{"n_layer": 14, "d_model": 192, "n_head": 6, "rope_fraction": 1.0, "init_std_up": 0.0301, "doc_mask": true}
MLP neurons of a small language model. Each row is named by its layer, matrix (up: input weights; down: output weights) and neuron, and shows model dimensions 48-143. Each number is 500 + 40 x the weight over its row's rms, rounded and kept within 0 to 999. Numbers have three digits each.
After each neuron's rows, "fires after" lists the tokens most often just before its 100 highest values on Wikipedia text that the model never trained on.

L7.up642:482538575512484533515514573508448506549503483524427488423552616564476527554525498600512544487546507487459474453469490481461535449561468496582481426489543510461490527505532540445486453534471535517449486541452504493502537525496567485488551538537556482549520538479548449469355483536423592523
L7.down642:560499512480515533448499509523513478507552511543392479516461546522610556535568447461444580502484498435488474470500499469543471462429529448515445553457443477482453489480558508510493485488537498475512545517488523531499524474495469526412517493441509513494502491443543415474484488428456581517
fires after: " b", " g", " B", " G", " ch", " sc"

L4.up286:467512588512532495578548511487533473535524460509510502439427546488508578563583479567477417513492456478516526439469517508482597487586412459524507474531527534507504545499472522525457506459469505476547536465487475484448491492479484446436469496510420549500511483503514558467534438488501491612
L4.down286:518463484502467549532455475522496497512488457451513490476537511568500520475498459398466484504478504497491516488480449613494475510393596453458492475495424386459485503439493418452533431476513427512486480517568497518465457486527488487474503520463466476522487458488458485528589543401580493468
fires after: " sh", " Sh", "'", "l", " William"

L5.up305:449423505525507518557435466485466436472481483499470556516392493513475558574520518576477428438523502479371490474452503543538550516418575521467576492500520475431472504581501485473513483500484504541515477499500516372495515542537448489452525471512530458512423481499472527521522481520512551511
L5.down305:503484547463532487496496472504443467528507462470578538508524574479504442500558485473444470590549469495479532509528525463418548489477418532494523507551500567545449483555474486462502462454533476504492439478433489541484458496540507489486490555458595478502459497474525515470519478537498531495
fires after: "h", "n", "d", "L", " Kn", "en"

L11.up302:477416450503504553529482525476417509498459464447488484482514460394510525558470429493510514539434503478545564540520578593427489501462539505437477410454481498442480479523508518454488428522445508428513477478565562418542487473556511528493531524511406495452440568489520500470473491483532435603
L11.down302:508498495515489542501503537474522527474505485496500507568517469566554500520475545504476497496500536500502507469520503515526495484559445527496506498501471490467298489489474525488463506498527498502491473524502476503520497498503527540509463523501479460788485483517528506512462502508545526527
fires after: " ", "–", " ("

L8.up658:519486487476491493472532530469468466552413472448462517504526564475503509587469504536527480547572571489541490414512535509458531472430474490480444501446514533461487523532558573467488510481503477550499469473487498452519484545469561474504533454477554477544504539495541489510473476451447467493
L8.down658:503525548513481464475506462504582484534485446488495507567522469466564492553576481435460542550523446523448489480515500425441470535484487481471568462486483423549458498494534437568471487483556596512467476509479498476525502473483451557513499462492454481476488508494457545442467506409560494476
fires after: " B", " b", " sp", " t", " g", " H"

L5.up676:502517468479504550517524469516513480508503529549459522485459517462502491477464446581522589553488431455556475540501449498476489482521448505509491370542522568493488524444502498501479496496544489520506519482518540510531487558458465495533522478481533568453464533436441517507437389511478574509
L5.down676:550503511483509520491529425506527416484543481401568539455443480486454556524545477454448500438535537451437491482567565559512510500464525520511547401501512491491545542578520555506433464542477503487567481512434498444462521529437488523517497477501523515602434460467515461538446525504458538519
fires after: " in", " released", " B", " made", " Apps", "/s"

L2.up365:478539460551507491475545417506531448524535541492456495533443502568498598522456473458529528554460468507579527477468436480449469480467498477472494490495484509448502513407481443462566443523530436465489582523533509532499499507438526512472443478540545557578472571501477500526444406571514538442
L2.down365:560507520452502497460476490501463484496478507540532536429497437510496430438444488488480494510515501457479517487576483480408503527402579454507560516492480511513508510546515581483495494498482470479511482514452455501453601449507506500431608509532470513504510463485555491498506584563480398515
fires after: ".\n\n", "\n\n", " |\n\n"

L10.up609:475491548571477523470499488505560564549528531541507476521459501488512496523475489536422509532484516460496499497518401438452579572491466506484517510469544486519507548565572488498453501486477467406543438556551415454468495441552541560523471571525495497569524495515455503517478505531520499490
L10.down609:538424494416489418551503518497400485481510444601481506462516479506457547453543541519509458550550495472495528454508501492586502422535503467441534506519456493552485447439437485447532472496549476506515489497458511506478506531528521519511479520460429545477381442492526498541481499487522564501
fires after: " ", "O", "E", "I"

L5.up571:439506563536494526526497508536498488522451508544470499472422554557501563485506404521474533517509456449539431417475527483526591544511511470487494472515524463534457556535554557490488421541536459517510499528475476504496584499502444483501552557521468559511438460431489569471480521455506528537
L5.down571:454571551490515480473476510503473516539489545520563525548529490445521529526597514545565472561522461485531512519422459474530493503561508530534491529571472501598527526396464443489540504497508474502480533495501487495523438503502515474474468483468508488526557517507497461561532551515511520476
fires after: " ", "P", "I", ".", "S", "O"

L4.up736:459529571598460508499520442543485485551517521507456534534452570487530505454495404559483478512432445505490490466463507533482505526505481580473527445504561567495459537556547415526489508463469533496540485512544515395587425513540500542507473510454495511480484483478433525422563530477433457542
L4.down736:518471506461546403554519504507460491495489505544516546477498472498479458489512540485498480497515527389542503473474488446492506577613538537520526477480551610495473522460471545473441524466519504498493432498526473532456446526505520496500461456481500487440447589493466507488490538483501493485
fires after: " ", "8", " (", "en", "4"

L11.up732:472414545446539546493542510580413460483522486478492443542495438435528550514513555535506500499483424505458516579487489524432499514480518548467470510474520493468464475476544537505473498577532502501462459511545498479532472490481539536454479512427515468527414552526410539420399554489466469518
L11.down732:538498489498514511510438512486503464508516499473467516574504548474496502511463506462531533504469548503549509471532456546530517504500478484525450504532506542505570525516491505546471481474520525500499515504488488527530518534531501433497537486520509549821518519480545498525483494496518497498
fires after: " ", ".", " (", ".\n\n"

L10.up373:550465548500525589527513467477466492511474521546442520463446482490444487493602434533525524499552592474481460475551457458478554530499517502517528491562578558405450524491490452464388467459448513548520492518429485452554559520493513555485463522455516487447567493454501518486501538460508441468
L10.down373:566485555510522551426500527505479475485494549491503480465498504521541457517446519476509494509545423503465475497449534546442459527515542461481476478499440446482625530536516549467511507517445587493496569495455488512436503535506563589567523475520543556542425422556471459550477557474472511510
fires after: " |", ",", " (", ";", " "

L2.up89:510486551625542493520440524547533515535554487519470475427449575453534510593494512413531488525451488552555574522391459551487490447455439504443432505426508453466489553524515514523491468513509474507542408558475540551469505480451441474516458469548478463479524519523486539466514416504539530540
L2.down89:572486474481502484493564511505526471506469474487484523506509456488509548479489537486499518485483485552504512512477479489484611410540534530502501537466490536476541483480514535461493501465543501525507445485419497520421526493439496449528623475516451537547559491538525528504490479526511446526
fires after: ".\n\n", "\n\n", ").\n\n"

L11.up179:476489524501433552561468503542469480479508454543484476477458452494487497580551447562515596549477486467462480510514514452502488558524445514581494558531523535483459471516435414505472496514450479496470495600548534463484452451387494479533502469501450491452510568503537552432468465455439527470
L11.down179:510521537498557446447510479532496488467466519597500522432440574486551529489516450380508470520518544483508508565497536503476494510434486488490569461500448421564577596472539518492496455491482522504511480486472432491575479505453460517472500600518487482507447471535443516472390545555559485495
fires after: ",", " |", ".", "),"

L8.up349:448480464479448516538534483411497449526456560567485519442423559527465549481460517503444491468495567426494426444473447480469519451501437452518494530523576474495484550571488527524481552480523533511484448523492448508478503562493526459492509443487541522558513498466516487491492487503487481534
L8.down349:494485545500496483525512488536503538438531513540517507507553512514460388511554708478480504508442527517488508495522521513472484479492437524525475477473549594524616504554501487441531507490558531524475500496466461476524474519490531496480515474486475576513515456517475453555432405501548424523
fires after: " K", " che", " P", "k", " Q"

L8.up503:483505530587457493438517517516447440486470480494460501508435626441449469516502506494466480575528572488479498496510552522516504514462453480443519503542509457423479509555483451548454509574424538495511382521437582521526534522547504452557521469462483539523544531465453430512503548510526545527
L8.down503:492542484489482526522536575543549471441554568476531534485534480486498572523535435456584476500504447489450541501529396447480435557491546565518507594470498490549529477484464521512508475562512556502517491490527488471477523433471521511507480467515497498489496539472450491427476485505482544478
fires after: " K", " H", " P", " I", "p", " Che"

L2.up140:488551545583563527508460513547561526489520506524536472535462549535511461532397536443555482534465456544518566530450483515514450424467508505453446576462497458465485535527467505489480529479543501474476529533527500536479486543458428424489538491568485483518564486466475505507456440541430499494
L2.down140:556513517454495484546520472528575503500507471500531517469531474496490553495443517503490523464523485487501496496514500510480477500460483513470489582482466499442524492515500569499490501487514537509498497516484472478425614491480489461549555471536490470462530529511630495536490499543495439501
fires after: ".\n\n", "\n\n", ").\n\n"

L8.up650:447416486495431508539505480455516525607512525439515556534474547532475554487443481535482465542498531463546481474475481475476538404488498501469455542518542498456473543567526527465461486528469484528581452471456483510425502564502548441497483494522649427525479496505565465484503469546452491494
L8.down650:536528533458502459467507423483462532462527515445527499506500534506587521521444479455503501480450527545508530520448480451583504477434553505501540484515494423496557475516505470475538487527523446545446551551512421487507509447520478571560489525550461477477458483500514498526503519507491430401
fires after: " L", " H", " B", "L", "-H"

L5.up564:449447592526526512511446517500413473521502437530493535513407506488494501551539409565483534448409486421458487531562467451562563543537484469532543533490491478472439533574586447497500485591461478469494537557487483463485480503488415500511440556492570511462487538456439527472532496466531567465
L5.down564:538497517506500507521493416519515530499510505509530489515535466526442510494689574473502498531508463525506506479481506508497460505514496474501537451492455522513577456322492532522532475444513530517499509523542509524500456488522500494502542438547476527544506497506450466468473477491478502509
fires after: " ", ";", " was", " ("

L2.up13:551550519466491467515500489511479480513433519513498511499565492537562535506588434609504501493519488398417527510487528508458554591523565527492518472509494510524492444570506526458455509531460482523529443429431427501501512466546507489501522550452489499514437484478515483455507594526534473506
L2.down13:488498485503512518435525507506477509503497453493536513499515495507495471474455476501509511505494488479506481500541485517510457564323541493479497570511495498535494538546490517506494500509501498541493520505483437511507589441501514502492510499551506504494452485497629499490517548431485491496
fires after: " ", "."

L2.up529:506549505486537461541464538493492464503496511561388555522527505490549464477542485612573482467444467437428527491479513485466524628481544536524493430492514561533503457520524537471424486481483516515520426432426384440516500487506512510481509529445522581499450470454503479477499542553570459480
L2.down529:494491500494499496437514488495468504496492490508488496534545512498502533495475493483502498510501517518492506498494500501518485528330540517490505558512469500525512528516494504511495508495496515490480528489488417539484593492485511483483493504602493511454468489506673502499503512443492500521
fires after: " ", " (", " B", " M", " V"

L2.up342:516537496587512483535513538503467456520463547522403553471502504521521439439554491573504497473481530450498491502524527484515536574528469566520487451497505600485519472600485503473411449462413532520526460532426421469523498487515476482551500561479518579510488475492501463498517534563529443469
L2.down342:527488493500491499422492475496465502510504520502494471519545531501492516467472509505493502497498486530514482496488497508508484538320570493489494558486496491519503503461515470505490515497505482489487538505482465537494612496482495490474519508585500488434472491501668501543503492451506533485
fires after: " ", " (", "-", " V", "_{"

L10.up553:485489531503455572510514544492499500529560466451511567579508493488453527505489407525496516453596505491536485472449457508497532523483517490498511522448557540425446477544486468515441433474553497502530521428545476449484459548488540515488514487466487437475449540513466480476537567456508431535
L10.down553:468457472509495507484561511469506470510502527451489401539510505461459466458512476466509487469467482478486514501466534433556557518464435479435472468516474491511552571553525501506499524486564522479565533557530504496460525500538527462518510539567527526556430482587495507496486509445529538544
fires after: " ", " the", " |"

L8.up505:489427476515476512493494445492505444520503535558465531578499482498419475530533436576504540511528527463506471459526419385472515462483480571527487513498532503474468512502533450552506445560536512520509467579469512507513495515510475553519495498465594482480474538449511608524497440539494499391
L8.down505:522513489479447567503570476489451497529490454496621474461542552491472502426450586467453498486489461465502501501493498508506471499523445473425534540580535574497670491492542524514557491564535448545500505517464525502473460508548456499511576488563438493539469583498461504592478479446505505508
fires after: ",", ".", " where"

L11.up564:475499448501466507511516457543500437505566469508524469506486503371447545540515479479479520556532471512515503493469429522392480555502493488450514509476587424501505439461490506523481516540509414430489471463514516455525441496447499549406494461510415431528458505494488504443480520479532477491
L11.down564:550479465502548486427534607482480515525465489507445406563444541470474503489524577514463506517516498489537541454465440465493513500486469502492494515512396442525565467523464529542488537428471476585447474510489507565540514494508461443476496502475471490477473527566460492526528551496513557433
fires after: " ", "\n", " rec"

L2.up418:471461505587490520427567445497518501479517540476497493526422500490454514519423459434486512490485473528588521479466459422515451461478453524463504491480487475477456518445505485437532476491578493449509519529511555560479484542455546518457470446534495568585517517511470485591512443456464558507
L2.down418:571498507441507503468484508522510490481506450497574526455494393492480440437420476489500496497510507488516496494563495487453525488480518502488523504504400486486533499517519576507502520501504521511496526498439474484493610430499479528435619481519467501505497475498573498544480529561491444508
fires after: ".\n\n", "\n\n", " |\n\n"

L11.up73:479381521450520555481501506549468531527502475481503484508537463481521532486466441493399540536475530492486507516470541489439467487457537479537551438507447502430431512481522500502506448540474458467448520486486447428520451427522587545497576506487415479523466569494511447497486585501536463554
L11.down73:549499478560478518492509539519493531518519489489453542574478518527576498463521552480517480509470494488488500498511486506471538502546446504467489459499507506465359494527432511543443561497499460493490473557527513530531586520526510479491521484461477508777532509524465503527482489525518534496
fires after: " ", " there", " In"

L4.up573:507453570498519541528500494454465486511466489495482486496460528456510543568565489575416470507474514460490456474441501460575590492518441429528532505529536547501493572472488462531531481517541461515552510408455495471417507504519547519505499520493479523424437541459493474462472478479546531523
L4.down573:461488503515470400527465546518505464564465448506483516451545521495602536444532531516511474499501430508523488456511599532450517509466555460450433423522464530575522517477492516513511460512471514503501516453459493424485451532505480486446469528492477487485488450530516483498558518560499468503
fires after: " was", " sh", ";", " |", " had", "-"

L11.up557:509510494533485556484485538496511488477512540461412561598504487411381537482500483530455586531416497503457492430569484462464538486447495502483500448528506527481449535465533449480412507530524501508527479535516401497469430546436491485478504503459480563543503520481480510440474534430508475534
L11.down557:572516510557486484537539498471560580495474544543471489435483532442478492504480466491480464496538560533557520520481489509538479497582472503480513478501573490550607478539482499562508541455496524424500443527462561535584566511452521554505607543507479451498482594559547519524455528480516527487
fires after: " ", " (", "4", "°"

L8.up478:498460489491487553515526625462510445530507491456470486509447481444387498534502479463438487492511526486482463478489545508482505492494477504522493456544516510405418492494510444483415476498487552567532468550482471513399563459473535478490502503476536469578515533521466420487493533485487495452
L8.down478:535516451551456451522512476547508477479466464490535505503492493581546572451434426475478446466540539484508465509525524497468506415517548479466587491491553487480575518562466504475498569493499592484438548484501518522521588515503554496481578542513479488537508478481524436531523493554477469466
fires after: ".\n\n", "\n", "\n\n", " (", "==\n", "."

L11.up79:477457531531498498474479470528554457517468540455480455460511477504504520505487530450493507543542461498481460572516535478404523514509519504525476439392473435486457506460458440428503451498493478519495505546457531543498466527537474511504492537440445465517491532585421459433466504546524418541
L11.down79:493483489523557463488470509458535505483499472499471524552506492485501440480467476519474478516521544524504488483498511489548526489474484493498481522552460510526422509548528553462415495500508514508458449488480504517495520498478497549423546501566482505814457449475528524481487482484493535530
fires after: " "

L2.up412:492527539571537518533445504549566533506524517529535508549459563470513487518482518442556499512502456555564549564400453477475461442478463527468440506467528460498491552499481512543470482482487496497482518578511562580481524525437451503479508465571451473546529486485471516495474413507482476501
L2.down412:553486510469512510512548493485588479501494461505540509451527464501498534485463512507497532485518479504496490493463504493456544508454528531502501559488466497462515493484495580505495494467493529501517510515461488480395579461499492466577583482496476483495513518525594498546475502524508420500
fires after: ".\n\n", "\n\n"

L11.up107:456456495496502561527538532520525488576515498474508506500489480440481537546385396471506529502502481484536520457450466441472501539583459498496486435495524538435424421529474500519510423549514504419578438445514544465469524548473470522523462483526437510504509557518435504512501399416539415519
L11.down107:542522494463513455499448501511503502463501459484539459517543515523504481519516539518543483471548530445487474455458565505565491468499548535444498491456538449555634555569486553504517575574511560494545460508431552585448540530474514508524588480518531468610495503537502458522445594460460440420
fires after: " ", " the"

L10.up407:584511553502479575479530466514468458555495481491460513531454468491446519484567541516510533515545473502498435557453560519506524481481484495558506465463503517444431495426587445465420514515455479501577505571487546522511527562428445485479535496513503462529471562526493453476464532469470429488
L10.down407:407520409484532496485511557466492534509485489416484514520483530476518492447442462496512514520552539415471513508549461472448453509447551485461437504524546524448629545417486596556479505466489575531480470499511512490478550469536547434592561547513509523566508430507490428482468443489530562537
fires after: " ", "\n", ".\n\n", "\n\n", "0", "|---|---|---|---"

L8.up480:509493531497432536510525602518486538546555558489428559483415474492500537480520447490467549578528472466536427481478507536485561419481499467508493521568527521432425530470554529494443478540481508531488382498481545533421567526530524459486501499517496551492546513464526464517510514452488497481
L8.down480:494445447507454561418598432513488408496493523505477510527489509465524574476525452518489507433557503470523481473549504467470568459522521538471527463500485474486527494452465533516524564462426586473504504530483557536553536553562588486507539491526476515532585504491547488552528422533450542496
fires after: ".\n\n", "\n\n", "\n", "==", " ("

L2.up383:535552525472511477447469434503450474512443528558458524499531515523509603536562480532530497498566549391487499528504513489461538540564528495522531433534515490492481445566576476436456524550457465506525476454458431437475464482578557551546494519416514533529473524531539460528551545490598530514
L2.down383:474495506499484515459525507521469501492499430509511522494509542471494405491418515513506508491470515500517491502535514513518457563313479494487501543518531490552468564525472521490493468491485480527476516532518483545518553419487508511487563501516501468479444510483609504478502520483504513508
fires after: " ", "==", " Y", " se", " ("

L10.up488:470467565524486495515445522560527462574478502495491477458517520515494505534551457519473540532528475487474534439488440471471498493495475506441497500395476492512499526532442504544473490525505479531594365567473562526480458524550518500535460457481446495516513518514479446483492532475498448575
L10.down488:469422536548488461470479568454514486518493450509561551492516495491462527527517481555499493498448488407438524531473526487453499584445502554579441526555480579537563459471556487572548538510492501545479514511562502424532540492467416493488518517502507456562512432489495490470536547496487532506
fires after: " ", "."

L11.up685:514484484486444563538543490530533499528464483509524489378492429459483537478478484558415496521561509477479390494514513448419544476559501442521532520494489498431379470532491474518485514524452504492522459497477496506509418574503587554524437444508473443522510549525541524460507445482418535553
L11.down685:455508473520493433526501584511501477535476541489470566540514498530464479479474500434542526515551497430492481473511523447573498559482528497534501559525476557542602492490474512466450461493509533545548503506477443528528505476461426489480509473580517510650487455478531534496487519533480446557
fires after: " ", ".", "-", " (", " '", "–"

L11.up411:504517562523496527489510545529489443530483545525431496510505505478480508486532528531507511589490451503464446520574545473432559489477524513476559465487517517465420503516506480412439495518492490567545446559527539454464460526511437553485492471508493488537522527518461508485451462512414499588
L11.down411:519527438464453493518449501455530489502478461426532552451463475484531505518515580438527458418515499507552469440425492453518534481554499487527540540506469460470489481471512492541523570421512510495512522509476537476548524481534530502526563483470507531408454575501521493481514507542481463459
fires after: " ", "°", "_{", " (", "^{", "\n"

L7.up471:517460480498495478532455441488504484475515391539479446380453535482410468509529511504461437514438515510444403490509517538518467515451478507495576483467542424449462523496532474504494471534509489442474468449453451423559507501494453537468524480484461496474509582462527516476469472489514429531
L7.down471:479425477536438494515551571478552515513478484492508498431544472526513468488479560448388538497523483533543517537484449433520456476475573459533559485544496395520496415423481498571558469500449473470375510474481515559486544528429463537483521536536493520491523540501441451478585456512453506520
fires after: " (", "–", "202", " ", " |", "201"

L4.up208:489486557517515466491493448463454501532454456453513515525389552465490615527551491534533385451425489525506497475479516546488472440527484498526539489548513480470486520486492553474502536465503514558468509522450564434435498493549452523469454471448499488506570543534517453559467398546537517492
L4.down208:473498499501466504451449581534460523429507540456541519467492556449509490431524476381575513501486475521508478486516438522563481534492425496505455516524554506541502491500511472456584470472506501444503487487463507483485538534509440492525505535496517528517464458579491390555537438497561534456
fires after: "we", "en", "est", "st", "all", "n"

L11.up683:500469490536496534540506560515448538466498529471460500471527462498443484488537511518436512527503443460449462450487533479466560535436482559478573512543568552467385486523535513514461486513505510556468517547399529473503475441476432542484501488486512476451503534483573482485469487521483523538
L11.down683:519453478520486497503429450462531555503462464489542529522519476467488501504494508450413471485583529498517473444503545438494505491494498555468462521414502497526614543506526550470462519484471516544433493482491461507574515514525495476448514517495537646630445499507442513553495485517594468507
fires after: " (", " ", " /", "°", " ft"

L10.up742:561527579456516581517449532511502517466444495537480546476471440497455471498489454523594608510470424464525447491565527495496609583470486542570520541522510582452422464441479565509466495474464530561509470548459450547495557460555483470475503543479538481468519535451531512525538541468516483439
L10.down742:472503508565538481511471542481495453474484549530483468553503520525476483541581536563426500469507513495492615554473517517436488423515463485506429493511476478539543571568488453466437552511477524468505537494493496413444473553474550514518480498523501551520489496489431469519557499518480524523
fires after: " the", " a", ";", " The", " ("

L8.up106:525515507504456529513523520481552499461482553506480511488442501482421522561514439494508516536495553532533462478480541479494570440515443500516554476525521458453453466519517520487463539484413506521417479517550453548482517525406467511554484510478540608515503523473518441466539460425483542479
L8.down106:514449459565434529503481545466525492519514563542494474546482523518496500440553489494511495455533519495522509515474529468568467512446495474513503461520528531489645495524423454560445557438528582493492501473472518507558617507478500469531560490520505540612508474461584486471549466480516484439
fires after: "==", "\n\n", ".\n\n", "===", "==\n", " ("

L10.up548:552494559488475520559502525500531534477467476547451514459473506489428456511569463517466519499493560497487480506509511483462525535442425477561565510531540564473466520515509458510406528530440535466468419470522451509566420514506465510467479521447584543525483520419473473394483486502530515526
L10.down548:563477481521490537526462575544451502416458538518505568528516466529560475524522468461498459475491560536536546526563514501489469479519519467493525484449465461534440539485548517437448538513498561514499439537541500428511540482476536546495430504481526474543482525474503502523592516525504475540
fires after: " (", " \"", "/", "-", "(", "\n\n"

L11.up201:507473512487445574485565534509495527548484483472468520560494544484465469487489422528467540455547461479451560474457552495405446497430496540523469552507502494528448499472468438494470515533535453488588462518462519451480498562488535497501461470506440508539441565514465486486457552463535487537
L11.down201:461486531427456475481534501522518501588487496457525509511511565408466539525522486495419463531577499535470504510444454472431478441452443555517484561468527501463530517475461505535532488527459477569491474548548458560488521509493615530436524529459487442482528559476441465540496562458528516556
fires after: " ", "13", "15"

L2.up485:518430499557527509475503422526486466475469586535527461516488492471498516499467476476516558552458477468578482493478472468521477512464444481432450461459513508449511485456491477513524510556522474479498498530525598502512484530413500499510481486517476532554466491513488525577511426456484513513
L2.down485:552503506522515492480505510495506484513511509515599517532518436500495469472447505513494508510502522492511489518547508491450522502513550515488485484502372512523552544514494591513527504521514503506488543505468454489498617412500460495442615527534479500484512492503611504574499545545496437482
fires after: ".\n\n", "\n\n", " the", ").\n\n", " |\n\n"

L10.up568:455464547471494556541540592508527496512481510457417456466464442437471493536513416546485515535560510475494448467590472471513540548461502558501499466619481545428429525507532451491462525561530523541482512555454518510497476543500501460473478471536571531491509543482497569514419529513454516460
L10.down568:506520496507504540471513565512518512509491574472530498481512561459479535441498556421460458559562513490473538474424463524462499517496524516508448452519465490518679538477493578553515511492475533470504486531485492459535524512484572490533503514495460541504531491558471501491514512524491493495
fires after: ",", ".\n\n", ".", " /", "==\n"

L7.up465:502476484509524562506512496496426520567546519481476523471530613484472493533526537599474536514520510459525498521419523465516575455539512496502512484539538537504461574482516525526496472499487505535448470522481564476467504529496439492507517456545542572517535478449525513481485415482412521533
L7.down465:571512445529424519522516479513508500473451503514450488469515451480583538464550495474490471416504427507487570498428538528513483470450466468501538494513471491501431541470496516505487504530498577431553509487491590484412423602473451484465414468578502602482500512465538486472520487559501455602
fires after: " b", ",", "-b", " B", "/s", ")"

L11.up758:468471591462529480501593471552515500539500530541541465469531465478517485558472508497519583560516521508416470501533497537486448518489516555406538490512515537465498514443452534447529526595482447503519493467480521470520422487516529509505480467474497536524439512547446482395388532530548424564
L11.down758:511502459529567470508536499525504483479489497423488443532486462492513501476470546529429470501549503507512458507499498477461554489501481518525473511507526520532385489561466511518500504515452459521510453535520473473522519506517543486461502509517467476850560464471510508509498509513527466513
fires after: " ", " B"

L11.up313:524499519499463570540534491504489522490525458525368569423424487480455481469546418519516505481499469485412471431541522475467569480456517502537544523569549511412487523469508508441409489516531529527552503489451470519524522475546429505503432523446546499507482524504527501426499490522478488496
L11.down313:507526563610446543463524502554440456422501511493502482499512528493435523481406496488466488516497497515505510497475496553508474429535485439461559469517424461484611493548530439462515532472498568509507524501523538479553479548509533484492430505504524521663521509497535498496451509517483426501
fires after: " (", "\n", ";", "'"

L10.up192:557466516514563592568523492486479539473416483559469473489497457566481512482589409497537523476528559470522483450475541413527567487549553451508531537521533602455395415523542474562418495515504552513453484466439440516510472534424488522526493501500551469495514521500552482433445505446441481465
L10.down192:541491460525505516470502566504495515482465478486499480506499518533479445471513536476437520521500488501444486472469556501433505518450505501481488504495492451501688564464536536490499582485477605500489437518550476507511515535480533524441486531488497531529497504424430481488498485517535519549
fires after: " |", ";", "\n"

L5.up381:488452539474504499494472537499493444576492402453460535518504602436468522520419503509502552496524475482467495535483483551479575525509524466413480456529576524508467557549535529501493452579487479525548461523433460489446504537475580434525489454558520530546517502481504500530463442485472500486
L5.down381:536499446483448493482579497490568405511528538539445530531520441504507546562597537453570440520487538502518467491498480535501534490467436455490435478489501503524568483431488443527481486431493499539490493530533523460468465502510472503484569483497490447399567489552476547481480484520427551522
fires after: " B", " H", " P", " L", " G"

L2.up389:485424527545533538453464496526508496451456541505550418469450488493452462479383508434505573536432486507528531473444530435500477434471488479456429541447503446413453521447474465479544526496522433474488470536532560506488503579451483522465498461519501504506503492506513518628467440453490537491
L2.down389:543489488471486486473517507489523517492496471522597448487525426495490474458450479497509524497494516530519520517526496506402501488495452520498503520490409517472474527509503608498516494488507510501483534469476475489461634466524481496480636509513463518528526537517590498544489520568475477492
fires after: ".\n\n", " to", "\n\n"

L2.up141:452554543613570503490477479532540522502528525526505485470415572498528453600491512508602510487474482528568503508426561532496430431437462548436502464457503453515508498487513496495544453537499486450504503570462568514516538494461436529544520468555532524548537525476486524527480452491493515511
L2.down141:571508515454482496485560487497524499517495505487510565479516435503481583413459531494500516475475529489482505490533470530497530502553527493482499567499453478508521499492517600509503496491512490537501448496372460506429560454472484478523583487552491514454531482520523538525487555550488496496
fires after: ".\n\n", "\n\n", ").\n\n"

L10.up21:531512552418500481476491549554488479518490495506485496458504467520459528522523428575494538497493488465455486500555487462481556530505491460485532506470499574421426504466559500443478477549561558487590469446468470520490436518516505447508496534494517484543517493464504472452490536500520482588
L10.down21:536492531507509586496498601485473501505510546473474493532553450498467489515521540499571453519503528514484516496536482514434527587476515472531427496503494495496602550509494522466493478508531562500485496546477511474460461506530486493513464581518524514530530480504423513497497520493507504560
fires after: " ", " (", "-", "("

L8.up444:464480499500485492421476556594480557519516524412419515481481580511443552581519501513421507501500534456471441563507475511469526444416478443503528556504554497492473528525460501492483467535501499523512404484467525482510482449635489396528489487491465533521483507455446474515484503517503482520
L8.down444:544450517503517470488529496603537460493571446522515500447460493431439529519542579457471560463476459547484465501426543488506528456475468559554488494487523536497650464522558496504492525559491511500539528485488526518502463554478490464469503457394555449397471424531544502509547510494448587470
fires after: " K", " P", " B", " p"